MLP neurons of a small language model. Each row is named by its layer, matrix (up: input weights; down: output weights) and neuron, and shows model dimensions 32-127. Each number is 128 + 32 x the weight over its row's rms, rounded and kept within 0 to 255.
Before each neuron's rows, "raises" lists the tokens whose logits its output raises most directly, leaving later layers aside.

raises: "gow", "ces", "tern", "ative", "aughter"
L2.up319 [160  78 108  80 140 105 168  75 102 155 136 147 169 117  94 148 129 132 154 183  91 123 125 116 157 114 152  91 101 124 128 171 118  82 169  99  81 100 105 144 113 160 144 157 123 127 119  89 125  99 112 125 112 117  95 143 119 195 108 114 129  90 130 138  43 113 133 167 113 157 147 117  72 162 122  77 156 132 153 121 148 166 156 196 149 122  88 147 115  54 121 112  91 130 177 154]
L2.down319 [135 109  84  93 139  95  69 156 110  95 120  32 123 166  89 161 116 116  86 115 132 205  81 104 134 139 140 125  58  99 107 139 140 103  95 118 101 121 123 171 119 111 115 138 177 137 161 139 130  83 157 181 145 127 154 159  70 153 129 115 145 122  69  99 102 175 139 166  84 127 101 182  87 130 151 107 153 133 131 196 111 140  82 128 117 154 190 120 132 126  62  91 170 169 125 179]

raises: "ter", "vement", "vis", "case", "ta"
L5.up78 [158 112  82 148 114 150 122 131  83 188 122 205 147 129 143  96 104 107  89 102 118 106 153  77  99  78 153 115 108 153 151  97 120 131 124 184 119 148 145 162 200 162 132 131 178 115 151  99  94 158  92 111  94 166 121 163  94 168 128 124 116 156 129  91 126 118 153  95 145 136 118 123  69  74 183 166 175 175 141 212  89 101 169 160 161  82 120 132 129  54 120 165 131 128  95 122]
L5.down78 [163 149  96 125 100  99  76 162 147 129 159  94 171  84  55  81 110 140 139 126 152 126 178 107 122 143 152  76 118  71  42 177 143 159 117 114 140 126 135 117 100  82  94  79 118 110  62 146  62 141 142 122 155 129 137  87 140 124  91  93 122 109 152 117 128 118 168 206 148 189 114 146 139 182 123 124 149 151 143 117 161 186 132 149 124  89 109 108 129 123 174 113 164 126 103 135]

raises: "itude", "ilities", " Scotia", "board", "imately"
L2.up566 [112 106  84 130 181  73 124  92  81  86 113  95 111  85  88 166 111 105  71 150 144 118 123 115 166 159 223 132 112 161 161 186 155 104 138 126 130 148 134 177 158 103 114  95 126 105 167 104 130 191 113 131 103  92 193  84 180 173 140  89 132 115 109 104 102 119 128 120 138 102 159 126 136  91 103 139 194 191 180 158 102 123 155 105 135 154 131 133 107 118 129  98 204 132 129 147]
L2.down566 [140 133  86 142 146 138 129 108  85 112 116 140 151 120  35 131 131 111 133 114 108 193 201 133 132 104 116 126 149  84 134 142 177 145 125 143  79 175 129  69 152 105 173  79 114 122 176 189 103  55 111 191 139  88 119 115 153 118 121  78  72 131 172 106 135 121 133 153 125 129 149 122 121  83 133 119 138 133  72 186 116 136 174 176 151 143 162 143 114 155  75 115 146 115 122 138]

raises: "ities", "ely", "les", "ries", "iary"
L5.up527 [156 140  59  73  70 106 154 155 104 106 130  85 145 174 107  87 131 149 153 118 144 176  47 138 108 119 104 168 120  88 128 113 128 124  81 129 140 127 151 106 162 150  89 175 192 119  55 157 145 143  82 119 178 122 130 133 157 128  89 155 140 131  99 146 146 120 147 154 120  61 128 145  75 152 127  84 150  99 125  92 105 167 117 126 122 143  98 131  72  89 120 166 162 121 135 123]
L5.down527 [ 88 177 125 158 151 127 120 161 176 137 148 130 128 108 183  93 138 205  97 114  69 137 136 149 155 186 141 102 101  73 129 113  96 133  92  67  99  95 160 104 108 172 126 120 103  45 104 118 158  97 123 125 100 205 125 145 198  97  85  91 166 168 134 138 142 125  93 179 150  83 108 182 178 127 106  85 144 147 115 110 129 120 148 173  98 139 124 174  93 130 155 177 114 202 141 128]

raises: "ments", "ment", "ages", "load", "ises"
L6.up207 [107 129  96  61 115 109 138  70 118 157 111 145  87 162 106  55 144 115  78  83 119 141 105  95 100 122 148 111 119 171 101 160  81 177 118 130  92 176 119 129 124 119  66 138 200  91 126  79 150 171  84 132 146 136 119 132 185 131 199  99 160  96  52  69 153 136 148  99 121 109 126 130 166 154 180 150  96 129 122 145 108 159 186 134 127 110 118 106  51 162 133 169 183 119  65 110]
L6.down207 [136 128 185 110 165 136 109 121  40 130 147 139 141 180 150 226  81 131 136  95 128 164 155 152 169 157 152 133 142 115 116 200 104 145 129  94 164 118 173 111 139 138 125 103 139  97 119  68 164 134 110 175 125 159 154 182 110 195 186 144 141  64  51 142 125 119  85 120 123 123  69 111 162 163 108 130 108 133  99 113 108 145 129 114 165 121 188 147 106 131 113 145 113 122 163 135]

raises: "ious", "case", "ly", "rate", "|"
L4.up144 [114 142 118 127 155 141 117  66  85 137 130  98  92 139 108 129 166 112 188 104 139 118 150 149 131  88 130 154 121 175  88 142 122 136 174 165  56 132 130 157  62 120 161 114 123 152 131 168 147 130 122 152 115 179  77 149 107 161 110 118 162 128 143  77 163 105 133 170 178 140 116 124 181 108 105 133 150 215 125  51 182 143 145 125 108  94  84 103 122  98 139 172 118  85  50 135]
L4.down144 [141 151 151  99 169  69 132  50 136 127  93  89  84 108  75 142 127  64 118 104 109  93 149 178 122 158 128 108 118  99  95 186 125  97 136 200 104  80 120 140  79 123 179 180 191 144  89 138  92 223 174 142 147 175 123 113 168 101 124  82 150  99 116 103 113 106 153 134 136 151 116 118 178 131  88 135 122  78 142  47 174 134 130 161 123  97 119  79 161 101 107 135 111 120  92 117]

raises: "een", "omin", "anner", "ony", "ees"
L2.up415 [ 93 119  98 245 101 142 146 116 136 137  98 131 141  76  89 174 166 130 123 105 170 122 107 100 132 142 119  82 140 109 107  80  95 149 113 148 116  88 142 174  98  95 127 101 126 146  97  82 145 161 124 147 189 147 103 105 141 168 101  91 165 101 151 163 186 116  98 120 136 140 119 118  67 105 164 161 121 151 103 151  86  59 149 143 120 143 112 105 123 116 118 121 199 112 131 171]
L2.down415 [138 196 120 129 108 105 114 105 141  94 124 114  82 134 147 114  70 144 122 106  77 137 150 129 123 194 139 167 152 113 159 135 165 114 115 101  86 105 158 131 153 216 159 109 103  88 138 113 115  74 130 131 133 139 138 151 158 124 117 141 109 124  99  80  78 147 124 133 104  81 133 158 195  79 164  93  99 115 113 140 115 180 131 159  95 127 116 145 129 113 193 139  52 109  94 153]

raises: "former", "hip", " Guild", "day", "ches"
L6.up606 [155 134 174 116 130 125 124 123 150 110 113 162 110 159  97 172 151 116  71 115  82  89 144 133 161 127 118 132 155 155 134 127 117  97 162 120  79 131 153 115 101 140 152 110 137 175 118  83  95  91 148  70 118 190 119  88 101 156 104 122 220 145 119 124 143 106 101 131 100 104 100 134 112 113  94 145 155 146 142 132 114 148 118  90 140 148 129 123 152 152 110 164  97 157 140 157]
L6.down606 [ 92 110 149  80 109 171 134  89 130  83 134 157 143 146 114  89 104 110 122 111  98 147 112 108 142  68 157 124 114  72 106 158 134 124 135  94 204 162 134 117 124 161 143 106  55 101 148 172 115 134 200 146 106 100 125 110 149  98 116 131  96 147 155 177 120 113 137 115 105 124 132 162 156 145 150  84 133 108  37 189 174 114 174 135  83 115 160 154 119 145 119  80 148 133 131 125]

raises: "iful", "istry", "teenth", "ension", "icle"
L6.up185 [142 158  86 109 136 157 125 126 114 191 117 119  95 106  82 125  83 123 122  82 156 140  60 155 139  42 169 129  89  86 134 108 109 160  98 157  69 143 116 116 153  96 113 133 158 122 123 105 100 127 142 105 150 154 107 183 119 125 206 128  88  94 211 116 103 132  99 172 132  82 145 152  73 132 117 157 164 117 120 123  93 117 139 151 143 128 130 136 123 179 134  93 170 126 152 139]
L6.down185 [104 172  90 166 137  55 110 100 109  94 142  96 154 133  90 142 127 117 108 165 128 211 155 153 162 159 117 131 217 107  89 105 122 129 118 155 100 116 124 137 109 181 188 105 120 130 118 104 139 109 118 132 128 112 211 103 171 125 199 165 143 102 200 112  87  94 117 110 156 100 128 157 111  57 173  91  85 150 172 109 120 222 111 143 104 176  96 105 120 170 101 133 137 143  50 115]

raises: "rm", "pes", "ster", "rd", "ber"
L6.up331 [125  89  97  87 174  84 167 113 100  99 122 116  86 130 184 111 163 143 134 165  93  91 149  99 124  94 106 165 131  99 214 101 124 187  57 115 169 128 190 168  65  88 122 136  88 146  96 112 101  75 116  98 144 146 109 101 131 128 102 103 159 190  86  81 143 121 183 152 111 189 152  95  89  75 190 138  59 147 127 157 108 133 117 101  65 178 152  92 131 101 127 102 130 148 123 124]
L6.down331 [150 126  58 157 147 113  67 164 169 107 144  79  75  89  99 141 120 191 144 107  87 108 111 102 107 146 163 152 128  93  96 119 159  96 140 159 136 113 153  97 132 161 163  99  85 134 112 103 140  86 122 162  78 143 103 144  96 181 148  78 155  60 166 162 119 149 102 170 167 124  90 120 140 148 142  76 118  83 112 145 175  83 135 118 179 101 104 104 112 163 127 120 158 135 168  82]

raises: "life", "ted", "hem", "fl", "ife"
L4.up610 [223  83 123 101  98 139  93 110 104 117 145 104 127 177 137 151  66  54 100  78 108 127 145 130 145 133 132 119 158 147  55 117 164  94 153 166 168  36 165 159 143 202 180 166 115 129 140 164 165 115 158 125 124 176  64 111 134 117 100 140 105 115 107 134 106 135 101  89 157 104  97 148 128  77  89 116 158 154 108 204 154 143 139 156 127 130 114 142 110 141 119 115 179  78 131  92]
L4.down610 [150 125  45 166 106 142 161 140 131 126 154  97 121  74  90 151 150 138 121 127 120 115 158  89 163 137 145 150  97  98 122 101 167 114 117 141 134 142 100 227 169 122 200 150 158 151 138  83 121 114 136 155 131 156 148 132 125 141 103 111 126 124 151 105 128   7  84 174 198 122 104 126 141 149  61 152  86 124 125 116  98  99 180 169 110 155 109 113 149  91 100 137 160 112 160  99]

raises: "amental", "lor", "mouth", "spe", "port"
L5.up574 [ 90 141 208 196 134 126 127 128 138 136  69 151 105 118 201 143  60 167 152 113 149 150 132 114 149 131 154 165  43 140 149  96  88 155 175 137 164 120  98 133 103 105  64 178 115 125 158  91 120 154 100  63 152 141  98 165 192 130 195 106 130 150  80  95 131 163 103  98 177  70 178 132 100 115 178 132 111 126  98 125 127 111 121 150 184 157 137 154 131  85 104 103  99 162 121  97]
L5.down574 [141 113  71 197 140 147 170  87 192 145 124 176 121 111 163  90  84  91 168 104 128 171 114  80 182 151 163 128  96 137 131 155 129 161 108 147 104  73 115 100  49 142 138 142 118  75 187 142  96 185 128  86 151 113 129 179 119 140 160 152 154 149 109  87 140 138 167 165 164 119 167 111 126 134 155 144 146 121 166 141 110 111  80  99 140 107 138  67  96 119 127 117  89 164  89 124]